From a checkpoint of a small transformer trained on Wikipedia: vocabulary 8192, RMSNorm before each block.
MLP neurons of a small language model. Each row is named by its layer, matrix (down: output weights) and neuron, and shows model dimensions 16-111. Each number is 200 + 20 x the weight over its row's rms, rounded and kept within 0 to 999. A neuron's up and down rows have the sign that makes its largest values positive.
Before each neuron's rows, "fires before" lists the tokens most often just after its 100 highest values on Wikipedia text that the model never trained on.

fires before: " |", "-", " of", ";", ":"
L8.down415,209,212,211,197,178,234,205,182,203,192,216,192,187,206,202,185,214,223,206,237,224,215,208,200,216,222,189,234,190,205,225,226,199,174,221,212,202,178,200,207,184,203,194,159,179,169,191,225,162,176,217,186,227,230,226,217,189,205,186,146,184,211,224,174,210,197,220,213,187,216,192,198,162,176,187,183,216,233,189,215,226,218,200,221,183,221,194,203,207,212,193,213,223,182,222,189

fires before: " the", " his", " its"
L8.down271,171,180,226,214,197,193,232,233,173,199,226,203,218,187,213,181,216,207,184,193,232,202,165,188,259,205,192,225,206,185,203,201,190,193,206,182,183,205,214,205,153,184,222,211,218,204,218,181,226,174,196,197,212,200,209,198,213,192,210,187,176,187,184,206,214,181,171,199,222,165,231,225,216,167,170,226,222,234,159,240,198,218,207,188,199,194,192,175,195,211,209,203,202,166,216,210

fires before: "-"
L8.down156,188,204,173,214,250,199,207,232,194,223,173,204,214,187,197,176,227,204,239,148,219,182,210,200,189,193,226,191,192,175,228,210,176,224,210,206,221,185,200,199,189,215,190,205,180,194,207,197,213,200,205,215,195,197,172,200,211,198,216,206,200,205,206,226,185,199,194,172,163,200,212,197,223,202,223,176,180,204,154,179,192,216,203,184,214,200,184,243,225,230,212,211,214,212,212,169

fires before: "s", " Women"
L2.down476,214,173,172,198,194,198,196,203,205,215,238,200,245,192,200,187,210,209,223,251,212,150,179,152,186,184,228,230,191,191,211,207,179,205,190,228,171,202,237,231,204,196,192,206,169,195,209,208,219,203,210,179,200,203,192,239,227,194,188,201,232,179,209,190,201,191,211,227,227,187,196,196,198,193,175,194,215,205,150,196,200,214,155,194,202,174,173,215,171,202,158,199,206,249,228,200

fires before: "=", "In"
L2.down625,199,211,219,191,173,195,171,200,190,193,174,205,200,222,211,217,195,188,184,224,209,168,177,188,173,201,214,166,161,202,210,183,210,169,153,216,207,202,185,187,199,180,201,239,231,244,237,200,205,166,212,207,217,212,202,207,215,166,230,189,202,201,194,157,185,201,232,235,210,193,196,197,178,214,188,171,174,205,180,221,149,197,205,200,194,185,210,195,207,203,187,230,175,186,205,192

fires before: " the", " his"
L7.down192,217,208,230,219,184,197,206,233,199,243,186,190,183,168,237,175,190,188,191,187,215,206,154,208,208,223,222,231,205,207,212,197,160,188,195,215,233,183,222,180,181,220,250,206,161,187,192,177,205,178,177,192,209,179,188,208,213,221,242,204,182,152,192,224,193,175,220,188,184,192,194,210,217,227,217,225,185,235,209,229,192,201,187,210,191,201,194,202,203,240,233,218,191,211,192,198

fires before: "-", "7", "|", "8"
L8.down265,192,193,209,215,173,204,235,206,209,225,183,227,229,206,187,204,175,159,209,153,193,211,206,245,185,226,205,207,230,195,193,214,198,215,220,185,213,200,216,219,205,210,221,199,216,199,208,175,193,223,198,202,211,201,197,212,208,194,186,213,184,229,218,227,206,223,240,215,215,262,212,213,230,181,200,211,169,169,210,202,198,223,215,189,194,223,178,219,204,245,168,176,198,189,230,170

fires before: "=", "The", "In"
L2.down471,196,202,217,211,174,180,179,180,171,187,154,217,191,196,190,220,207,173,201,199,234,205,177,173,151,183,249,191,149,175,197,163,185,188,155,238,174,200,164,178,206,207,210,232,189,225,242,173,202,218,177,196,198,206,206,195,197,190,197,216,206,203,231,193,213,187,194,194,219,204,199,204,220,201,182,198,204,208,217,247,156,170,209,203,215,184,205,212,193,182,195,192,188,218,191,173

fires before: "0", "1", "2", "4", "3", ";"
L2.down327,179,204,187,198,221,183,177,206,194,201,191,203,191,195,216,188,211,243,212,207,209,181,187,192,219,183,156,211,200,188,189,195,219,215,220,184,214,214,201,176,228,175,202,211,210,194,198,225,175,224,185,203,211,189,204,219,188,169,185,192,213,143,190,177,212,190,197,216,216,174,241,217,186,170,208,188,228,171,213,176,187,193,210,180,244,193,219,190,210,193,216,165,184,212,171,228

fires before: " that", " the", " to", " a"
L8.down538,198,156,190,189,204,223,197,172,167,187,198,203,203,233,211,210,169,193,201,200,196,190,211,204,154,193,214,236,169,195,209,203,190,174,203,190,204,186,221,158,226,197,176,246,200,185,190,197,201,224,194,203,176,169,210,187,177,211,222,197,167,230,207,212,209,174,224,184,191,200,201,166,191,183,193,223,206,189,207,204,201,234,189,209,205,212,154,219,163,179,212,198,233,195,170,194

fires before: "s", " the"
L4.down77,273,213,165,201,222,232,172,177,181,175,229,212,220,195,226,180,182,190,211,213,197,200,213,175,203,213,203,210,190,183,217,222,183,201,214,225,189,211,184,215,192,232,191,220,216,181,189,234,213,213,187,209,192,199,235,198,162,219,216,191,218,214,235,223,214,205,204,186,207,178,205,193,206,182,196,215,211,209,196,224,192,207,215,183,211,204,226,210,197,151,153,213,211,168,198,209

fires before: "=", "In", "The", "-", "M"
L2.down428,200,220,207,197,207,177,192,167,194,191,240,203,180,191,181,209,208,218,198,217,190,204,175,178,219,193,239,212,177,221,176,152,206,212,170,211,172,183,214,212,185,231,195,248,193,187,214,170,181,200,184,163,212,188,219,242,224,181,213,185,170,196,221,211,194,217,215,193,245,221,184,212,190,205,205,184,170,185,208,257,172,217,194,225,176,199,219,250,206,190,203,219,201,208,215,189

fires before: "s"
L7.down595,201,181,219,187,219,187,204,190,204,208,194,190,203,191,167,155,190,226,205,216,191,232,201,170,187,184,163,208,222,217,191,222,214,204,161,226,250,208,191,215,199,237,213,186,188,211,190,175,206,228,183,193,184,207,221,211,170,195,197,225,172,186,205,181,187,169,187,224,216,208,204,180,199,176,220,205,209,196,168,218,161,249,167,198,212,180,165,226,197,199,198,200,245,221,213,205

fires before: ".", ",", "–", " to", " and"
L7.down224,162,181,217,202,176,237,208,220,189,202,213,212,191,188,188,178,208,228,176,190,198,243,217,208,210,223,175,192,181,191,180,187,213,215,215,215,209,200,203,201,151,191,188,218,202,206,186,204,170,213,171,218,207,206,216,210,189,202,223,207,221,203,191,192,207,236,229,219,207,205,189,162,204,176,187,167,206,216,176,180,150,184,240,234,215,211,159,188,208,170,183,205,243,230,198,203

fires before: "-", "|", "e", "o"
L7.down136,143,188,206,209,199,217,218,194,191,176,201,200,182,206,190,198,213,206,196,177,195,213,190,210,208,187,246,213,213,240,195,194,169,203,147,160,191,233,182,196,176,175,172,244,180,239,204,204,198,203,188,222,162,208,209,198,195,174,197,208,217,164,179,189,194,210,224,203,215,212,210,217,193,202,197,172,149,177,191,181,208,241,177,191,225,182,222,200,218,210,202,168,212,204,216,199

fires before: "  ", " \"", " Total"
L4.down206,205,171,193,225,215,169,188,217,209,163,171,212,180,210,183,200,234,203,188,196,223,223,200,205,192,198,218,213,181,158,234,165,180,188,194,151,189,222,204,197,201,190,206,196,190,223,184,169,212,204,220,221,206,188,170,172,202,191,196,254,226,208,203,175,187,195,237,193,197,187,197,174,165,221,237,218,210,198,201,200,200,182,231,208,210,150,206,189,230,200,218,187,196,191,197,214

fires before: "-", " of", " |"
L4.down132,223,204,220,193,218,176,212,208,229,175,195,207,190,177,199,221,214,199,202,192,203,200,178,192,202,166,181,223,220,200,223,208,206,191,184,191,203,211,189,238,169,202,196,153,206,211,186,199,187,238,201,196,192,236,191,177,216,199,199,163,215,225,171,215,189,210,189,211,176,201,169,215,178,174,205,192,208,200,206,190,182,221,208,219,185,208,173,179,226,190,167,232,193,216,235,215

fires before: "=", "\n", " =", ":", " |"
L7.down580,199,176,192,202,202,188,188,144,190,156,185,229,192,175,166,217,195,178,222,206,180,179,203,210,209,179,179,178,193,163,166,177,206,197,187,219,162,219,163,157,223,227,197,202,183,203,199,221,200,194,175,213,216,189,180,209,191,208,222,228,192,179,190,170,187,191,196,226,213,196,172,188,231,183,232,244,165,211,225,237,192,177,229,197,198,213,234,208,195,176,183,221,213,201,199,213

fires before: "|", "  ", " by", " 21"
L7.down627,221,215,190,215,186,210,212,210,198,212,188,214,189,224,197,219,207,219,169,210,213,216,179,210,193,186,230,223,203,182,196,203,186,197,176,196,171,167,208,182,212,232,217,194,208,216,181,176,160,191,179,192,210,195,226,200,225,199,205,233,220,183,210,214,220,231,174,201,203,189,195,181,209,235,215,202,250,180,220,225,195,212,187,166,232,176,203,174,198,194,205,214,214,202,212,204

fires before: "|", " his"
L8.down625,198,150,185,213,219,219,205,178,206,221,248,208,177,223,213,177,187,226,232,202,224,180,184,206,225,207,206,202,197,215,217,207,196,207,187,190,194,202,184,208,221,206,220,168,223,208,192,167,192,155,170,233,202,226,227,189,233,206,220,203,186,209,239,207,208,203,201,196,262,174,174,212,186,195,208,208,190,209,211,190,196,184,220,252,177,199,187,229,215,217,212,213,181,183,233,214

fires before: ":", "\n", " in"
L7.down194,217,177,172,204,230,194,177,242,182,153,186,196,195,212,230,214,202,176,200,169,206,215,187,187,213,183,256,239,187,207,219,199,187,152,174,194,156,210,198,167,202,214,201,185,198,165,234,201,240,194,173,223,199,196,232,215,169,199,208,218,219,186,166,211,198,199,183,217,243,197,187,210,195,181,202,227,217,227,210,217,178,197,211,206,178,168,195,197,196,207,222,196,237,192,199,212

fires before: ".", ",", ")", " and", " in"
L8.down95,155,187,218,227,212,219,236,182,160,218,178,194,197,200,203,201,231,251,199,219,227,208,213,185,199,212,157,188,203,181,174,185,193,182,194,172,182,201,202,216,206,217,179,194,192,194,170,202,191,182,147,203,218,209,224,214,185,173,193,222,183,211,170,196,208,172,197,204,229,211,194,198,174,178,244,211,172,213,192,215,214,206,197,183,183,169,178,210,177,197,171,174,193,198,231,176

fires before: "2", "{", "1", "4", "3", "0"
L8.down245,270,185,210,193,203,180,194,181,212,207,225,174,203,197,158,172,202,186,219,208,202,180,189,229,206,224,213,196,197,214,190,176,190,241,199,201,226,228,162,215,210,199,192,181,208,176,210,188,213,203,232,221,206,211,185,223,157,217,190,188,194,176,165,201,199,231,187,195,194,183,237,181,194,178,205,192,217,196,213,169,167,185,204,251,233,163,221,210,215,205,181,209,201,178,190,225

fires before: "0", "7", "8", "6", "1"
L8.down114,222,189,221,190,243,186,193,190,175,177,212,221,203,199,219,185,207,190,194,175,212,165,215,188,199,208,146,174,193,198,190,221,215,181,238,201,178,203,205,233,200,209,174,213,194,190,205,172,207,205,189,230,217,212,198,212,190,182,192,210,201,199,206,212,180,190,200,206,190,237,210,184,213,222,176,197,217,150,172,180,205,176,180,202,206,183,242,230,189,216,215,199,196,163,229,211

fires before: "\n\n", "=", " He", " The"
L7.down173,261,228,209,200,190,174,180,210,220,156,212,225,182,205,197,210,175,222,215,205,223,200,199,204,203,213,223,163,183,210,235,187,236,216,209,196,198,180,190,169,185,186,221,231,224,193,186,199,209,207,194,212,234,174,214,184,212,210,176,191,178,178,209,202,150,228,220,176,185,204,205,190,185,184,215,176,208,220,189,214,176,223,209,205,186,194,214,226,190,187,183,198,157,205,192,216

fires before: " the", " that", " it", " his", " for", " \""
L8.down584,179,179,197,192,241,207,213,185,195,161,226,194,218,230,196,202,186,167,196,196,219,221,199,209,184,210,207,231,213,208,215,177,219,190,199,224,198,218,219,222,177,222,209,215,209,207,220,183,183,240,158,178,188,173,215,179,216,209,228,200,219,198,158,217,214,173,196,197,215,194,214,194,199,203,190,234,191,248,183,205,186,202,224,187,215,183,214,187,165,198,197,237,194,199,170,191

fires before: " |", ".", ",", ";", "–"
L2.down109,212,211,248,196,216,223,190,216,211,171,203,206,203,213,219,204,223,226,213,209,199,185,191,214,179,230,174,201,236,229,170,223,202,224,172,180,204,216,197,210,193,223,194,195,214,180,191,187,184,179,199,203,160,214,221,228,206,242,222,179,171,226,200,189,210,223,205,219,192,200,200,171,186,189,156,200,228,184,219,181,226,182,187,208,195,218,217,202,202,221,190,223,226,180,180,222

fires before: "-"
L8.down69,140,210,197,238,195,156,189,191,170,169,149,198,170,202,188,206,196,210,223,191,200,220,167,163,184,195,243,221,198,183,200,213,213,208,180,218,184,237,220,186,203,190,225,220,216,190,188,207,195,178,185,175,186,179,168,179,180,203,175,200,209,193,213,229,193,209,177,204,218,197,209,227,214,194,207,191,183,190,220,171,203,186,243,214,212,203,188,218,221,193,182,181,204,226,211,198